config.toml
head_dim = 128
positions = "rope"
bias = "none"
schedule = "wsd"
MLP neurons of a small language model. Each row is named by its layer, matrix (gate and up: input weights; down: output weights) and neuron, and shows model dimensions 144-239. Each number is 200 + 20 x the weight over its row's rms, rounded and kept within 0 to 999. A neuron's up and down rows have the sign that makes its largest values positive.
After each neuron's rows, "fires after" lists the tokens most often just before its 100 highest values on Wikipedia text that the model never trained on; "fires in" lists the words (lower case) most often at its 100 highest values on Wikipedia text that the model never trained on. A number after a token or word is its count.

L6.gate400,196,204,224,215,228,223,216,205,204,222,181,227,183,190,188,203,207,205,195,188,206,196,217,198,216,192,211,187,165,201,163,190,206,211,164,212,211,181,170,217,155,254,201,149,230,177,157,197,233,190,200,196,172,182,189,187,178,203,177,211,214,210,190,235,197,219,224,232,198,223,183,207,161,182,195,180,220,227,201,206,231,165,211,185,216,225,214,175,193,176,232,188,218,196,209,188
L6.up400,232,211,212,181,208,169,184,191,164,218,184,209,164,195,231,218,177,235,204,225,176,221,210,163,173,187,201,179,193,177,186,207,215,202,234,180,208,235,178,175,220,193,250,184,229,189,202,213,208,180,193,222,177,191,201,184,208,197,207,235,194,189,191,177,185,205,220,193,213,203,213,210,178,189,194,199,216,222,174,234,203,172,215,193,200,219,197,230,172,184,213,211,214,208,200,197
L6.down400,230,216,213,157,194,152,200,188,210,189,214,185,190,201,213,179,200,234,178,236,153,226,185,157,170,167,198,233,179,228,206,222,182,171,239,203,187,214,207,227,225,224,234,192,206,176,205,195,213,209,199,193,175,192,211,174,184,185,193,228,236,225,177,176,202,171,196,149,223,202,236,198,178,191,231,196,201,183,197,182,181,206,197,200,225,206,174,205,221,205,189,168,173,193,191,209
fires after: " re" 23, " " 20, "ar" 8, " the" 8, " Re" 4
fires in: "early" 23, "report" 10, "reported" 9, "born" 6, "before" 5

L2.gate378,193,240,227,226,211,215,184,207,212,217,198,190,192,214,205,209,153,158,200,195,178,205,190,212,202,178,225,192,203,176,172,182,194,215,209,190,211,272,176,183,201,199,200,229,148,214,197,193,201,230,187,213,165,164,218,182,217,231,230,174,199,206,201,199,191,173,225,184,218,180,194,203,177,212,199,216,235,199,205,203,191,195,192,223,220,195,181,198,171,192,185,191,203,203,202,210
L2.up378,213,239,199,224,189,198,195,215,187,224,199,183,212,170,219,210,219,262,209,185,157,188,226,183,218,215,184,201,205,217,196,196,176,190,134,224,197,179,163,190,168,209,207,192,205,185,238,193,186,161,168,190,189,209,213,197,213,208,212,165,217,216,211,207,189,211,219,195,174,233,204,199,205,175,166,208,204,182,180,198,218,199,219,188,239,226,207,188,189,197,205,247,183,194,183,203
L2.down378,202,193,174,200,204,203,232,204,180,218,197,192,228,195,201,207,207,207,206,198,165,161,186,182,226,240,194,187,244,171,146,187,208,181,184,219,229,222,205,191,211,222,188,200,179,188,181,214,222,193,170,201,239,220,209,147,197,254,199,209,232,175,216,198,187,183,216,185,238,189,163,205,201,193,216,203,193,239,174,218,187,193,175,179,218,225,151,213,195,181,188,190,181,208,198,203
fires after: " " 53, " F" 9, "nd" 8, "F" 6, "f" 4
fires in: "from" 19, "round" 17, "notes" 9, "syndrome" 8, "see" 5, "key" 4

L3.gate385,206,191,195,190,217,182,193,169,170,189,200,229,158,207,217,183,208,198,216,157,181,168,210,194,199,189,229,229,222,207,236,149,191,196,201,201,223,194,216,177,181,224,208,179,182,174,210,208,190,183,244,188,210,210,167,201,203,207,233,181,198,162,179,187,206,206,216,192,208,211,182,181,183,174,192,194,179,201,224,240,196,211,186,191,190,228,178,231,231,185,203,192,202,194,206,188
L3.up385,201,210,184,205,175,229,213,155,157,186,210,205,183,197,232,208,206,206,217,180,191,205,215,206,185,168,237,228,228,210,224,187,209,191,218,178,203,184,198,160,218,217,179,207,184,219,208,194,172,177,228,162,183,249,171,213,190,217,218,191,178,181,151,213,214,209,201,227,210,255,207,242,175,226,210,180,187,211,243,210,186,236,213,185,182,185,179,194,194,178,206,231,156,193,216,178
L3.down385,203,214,195,175,195,200,196,229,225,200,172,206,201,194,197,197,192,200,187,208,170,217,227,225,184,156,174,208,205,205,153,198,220,241,197,191,218,180,207,179,206,210,207,218,222,228,222,230,197,184,171,167,155,210,198,201,202,178,191,203,149,225,189,201,209,201,234,212,216,184,237,239,197,214,222,195,215,184,187,183,192,211,201,233,208,165,218,193,209,222,216,150,179,228,236,195
fires after: " |" 54, "|" 8, "," 4
fires in: "12" 32, "11" 16, "15" 7, "14" 5

L3.gate76,213,215,189,222,181,223,202,147,175,221,185,204,193,200,160,190,236,185,200,172,187,191,189,154,182,209,196,208,194,227,208,204,189,202,194,214,195,206,239,177,204,198,188,224,219,194,205,200,196,180,194,171,178,194,212,256,214,194,212,213,234,213,189,166,158,192,175,182,186,193,163,213,217,183,247,220,208,159,221,241,186,210,185,216,213,217,220,215,192,229,215,194,233,174,216,223
L3.up76,178,202,187,214,201,237,184,191,176,192,214,186,216,210,209,205,237,203,208,215,193,261,210,208,197,202,218,219,180,228,189,162,188,198,188,184,207,209,176,219,199,161,167,211,207,211,219,197,184,172,194,195,206,219,196,177,204,199,205,188,214,196,202,259,206,226,194,214,216,215,196,219,176,212,195,228,181,196,230,145,205,191,193,196,180,203,189,186,218,210,209,191,189,214,226,167
L3.down76,168,205,232,208,194,199,211,203,191,197,198,179,167,225,218,156,202,188,194,170,174,229,196,210,213,185,192,225,180,210,177,206,198,217,192,187,174,208,208,195,178,162,230,172,214,213,206,186,202,204,184,185,185,179,210,177,198,192,190,225,201,218,181,223,182,238,233,211,209,211,172,175,214,216,224,233,187,201,214,172,188,177,182,200,206,182,197,197,202,210,202,177,183,199,218,193
fires after: " |" 69, "–" 6
fires in: "17" 17, "16" 15, "18" 14, "15" 12, "14" 11, "12" 6

L2.gate319,217,226,200,236,200,171,194,203,217,229,205,232,202,196,223,178,227,183,179,203,188,229,178,199,198,198,183,203,195,222,199,162,175,234,192,209,185,231,199,185,215,209,168,240,211,222,182,197,203,197,200,165,212,234,196,203,204,212,165,161,218,218,180,233,206,208,207,197,222,243,170,192,174,228,203,209,209,181,178,225,198,222,222,221,182,232,199,196,187,200,181,215,228,185,220,171
L2.up319,207,211,194,239,223,170,186,181,179,216,174,212,226,183,191,202,210,187,183,170,202,187,169,203,213,196,181,243,189,226,216,164,196,218,182,198,214,180,169,200,218,177,199,213,202,196,187,172,182,189,226,168,220,201,190,197,205,182,199,183,215,196,188,199,196,209,185,195,208,203,182,209,173,216,215,212,234,215,217,217,218,237,219,220,187,222,238,192,199,215,164,215,182,180,191,188
L2.down319,201,159,205,189,198,199,151,185,184,204,176,193,184,227,212,219,186,177,198,203,186,196,213,179,224,133,190,197,183,217,204,230,208,199,203,188,191,216,196,225,206,235,202,230,200,191,203,173,189,166,191,184,175,186,163,189,231,158,242,207,226,222,186,186,173,195,223,216,225,204,233,181,199,210,199,202,203,199,224,206,179,227,179,190,195,184,232,175,248,209,150,185,160,188,217,186
fires after: " |" 83
fires in: "12" 12, "13" 11, "14" 11, "10" 10, "17" 9, "9" 8

L2.gate132,239,199,219,232,198,180,193,195,210,202,214,212,205,228,201,187,211,220,178,200,213,198,207,167,219,192,271,222,182,189,200,198,186,206,190,216,185,162,198,216,220,205,200,189,220,201,213,208,208,207,188,175,242,167,207,178,201,243,186,204,182,171,159,175,195,211,162,207,193,177,205,191,204,241,203,187,172,200,203,156,237,199,165,216,233,193,184,190,202,159,203,227,195,167,141,206
L2.up132,192,215,218,227,218,211,203,223,200,194,204,179,184,204,204,209,179,185,180,200,201,186,215,238,197,205,199,204,231,201,210,228,223,208,225,228,180,185,176,196,194,188,218,201,210,159,176,224,213,227,173,206,196,221,166,175,194,187,187,172,172,189,197,186,220,225,193,210,195,167,211,208,184,216,208,195,212,186,192,197,217,207,204,190,172,192,241,194,210,207,173,221,158,173,183,209
L2.down132,182,229,211,186,188,232,170,226,211,226,204,164,196,202,187,231,204,214,207,219,215,194,207,196,186,181,236,223,230,183,218,205,200,166,189,192,190,196,198,198,210,192,182,193,170,224,155,192,153,196,195,204,183,218,187,174,200,163,193,183,183,190,224,189,221,214,243,208,204,205,233,230,213,186,182,198,227,192,197,207,184,180,179,181,172,175,223,207,175,217,158,156,168,209,201,208
fires after: " United" 31, " the" 17, " of" 6, " in" 6, "," 6
fires in: "new" 41, "states" 33, "its" 10

L8.gate245,208,218,189,141,210,184,207,188,189,232,199,225,159,178,189,194,191,196,162,210,180,211,219,186,209,178,169,203,207,195,179,212,193,200,219,210,220,188,199,189,166,212,238,215,173,237,185,199,226,192,224,193,196,204,225,200,189,217,220,198,183,200,194,218,192,184,193,198,211,164,196,240,229,209,178,193,223,190,205,150,195,236,180,205,194,198,209,196,222,180,190,201,165,200,189,210
L8.up245,198,206,197,208,209,210,206,191,229,205,197,200,200,175,179,205,182,219,206,247,175,183,219,192,230,190,234,211,232,215,207,226,187,210,167,231,217,193,212,205,195,247,229,217,210,179,190,207,187,175,204,226,193,200,198,187,217,177,193,160,196,167,209,188,206,189,231,191,166,186,203,195,195,214,176,159,195,195,175,193,200,256,190,218,195,195,197,167,208,166,153,193,210,236,180,164
L8.down245,218,186,200,192,212,211,194,222,196,222,194,232,186,230,207,226,178,148,182,222,196,234,208,188,185,104,214,179,215,196,208,190,185,215,191,255,211,206,193,227,189,208,197,215,211,201,209,153,205,210,195,180,223,171,202,207,221,206,222,194,184,186,195,199,190,198,205,219,190,185,275,219,176,216,226,193,195,252,202,178,205,178,179,169,190,235,203,218,197,205,189,219,153,182,183,167
fires after: " the" 22, "x" 11, "est" 10, " do" 7, " during" 5, " of" 5
fires in: "his" 29, "next" 11, "new" 8, "same" 7

L6.gate526,201,185,207,166,184,200,229,201,216,179,204,186,203,206,195,193,190,214,236,205,197,200,198,183,213,218,191,214,222,193,172,191,168,182,185,238,145,229,195,198,192,243,198,218,197,212,168,190,164,180,220,197,190,201,192,193,214,177,157,205,174,158,178,210,174,183,195,207,199,210,190,211,200,170,217,208,175,212,200,209,220,219,183,200,208,214,201,230,205,189,171,223,191,191,172,232
L6.up526,176,191,198,186,219,163,204,191,194,192,225,195,182,164,225,221,157,237,204,207,210,192,173,226,232,164,221,232,194,175,213,194,174,176,196,189,186,199,190,175,225,200,188,209,208,212,221,173,223,164,210,232,232,167,219,173,178,205,216,188,209,223,182,245,216,207,194,217,199,204,191,183,179,177,221,189,188,203,209,215,226,198,164,187,195,192,172,190,187,201,154,184,191,194,263,203
L6.down526,204,201,194,203,192,189,222,202,218,227,164,224,180,219,210,161,224,183,209,228,189,209,191,209,252,186,183,228,176,219,205,220,201,212,204,186,241,208,220,198,235,181,219,191,208,199,208,223,190,199,206,204,230,208,226,172,192,201,195,218,214,212,192,205,195,192,194,192,203,218,253,186,185,179,236,256,196,181,240,211,223,243,197,252,220,165,188,190,193,170,237,194,211,223,198,209
fires after: " T" 59, " C" 12, "s" 11, "c" 4
fires in: "tour" 49, "source" 4, "missouri" 4

L9.gate104,201,222,201,228,209,207,224,185,204,207,171,182,187,203,185,217,196,193,195,203,189,196,190,204,178,199,174,220,206,182,208,178,172,220,181,183,223,172,193,209,184,171,189,208,219,164,184,212,202,182,210,209,192,187,233,181,171,221,205,168,201,211,168,169,182,204,201,172,193,219,184,223,228,227,190,190,185,204,215,179,189,172,205,198,171,208,192,209,173,210,196,216,222,184,163,204
L9.up104,170,236,227,176,227,195,210,185,177,208,165,167,190,251,187,205,215,232,199,192,214,202,227,171,223,204,171,200,184,234,216,154,186,177,219,193,196,146,206,166,202,182,227,209,209,205,210,216,210,222,202,214,203,219,221,230,212,202,167,170,214,239,210,170,189,209,195,191,181,188,206,214,210,219,193,203,192,206,212,202,210,196,220,205,197,191,215,234,201,207,225,187,200,189,193,226
L9.down104,191,192,225,209,253,220,185,208,177,185,203,193,209,205,193,196,206,223,195,201,188,201,184,188,211,194,199,177,189,182,196,209,209,214,194,226,207,187,179,176,197,168,197,210,218,209,152,198,206,187,201,174,211,204,214,213,175,183,212,174,183,215,215,210,204,224,219,199,221,224,209,211,175,205,206,201,179,216,220,224,147,176,230,147,207,168,253,233,193,208,228,187,182,188,220,202
fires after: "." 67, "\n" 6, "A" 5, " " 4
fires in: "in" 23, "for" 15, "as" 12, "at" 4

L4.gate404,210,208,171,184,197,225,203,204,201,211,179,218,217,191,189,183,211,208,238,218,221,172,175,219,234,235,180,200,189,202,208,208,199,198,247,229,198,195,176,214,212,222,200,205,202,219,162,203,201,235,205,194,199,209,202,221,190,225,219,193,194,196,188,197,218,196,199,214,189,230,159,226,196,183,208,221,163,213,201,206,194,183,178,209,193,202,215,202,224,179,203,233,220,182,170,219
L4.up404,237,193,215,213,177,162,203,211,224,211,227,225,220,235,222,219,189,201,183,208,202,190,191,190,225,216,202,175,177,215,174,193,196,170,188,203,194,181,183,197,193,222,206,210,200,205,201,213,196,176,216,213,208,217,187,230,188,160,216,195,190,197,246,247,202,197,181,208,207,214,184,182,167,187,195,199,178,187,210,186,195,224,170,203,183,205,206,217,182,210,192,193,219,154,175,168
L4.down404,230,172,202,227,179,197,186,209,179,236,174,211,249,207,211,182,199,219,191,195,228,199,231,177,242,174,211,186,203,207,213,193,210,198,218,223,233,202,201,198,200,183,175,205,216,198,234,238,222,165,217,206,223,192,230,202,187,176,191,173,204,202,199,215,204,168,208,201,178,185,211,191,233,179,164,248,189,210,195,186,178,194,186,190,192,187,214,202,186,211,190,213,199,183,210,196
fires after: "s" 24, " T" 23, " S" 14, "g" 4, " head" 4
fires in: "tour" 21, "had" 14, "due" 11, "square" 8, "squadron" 7, "squad" 7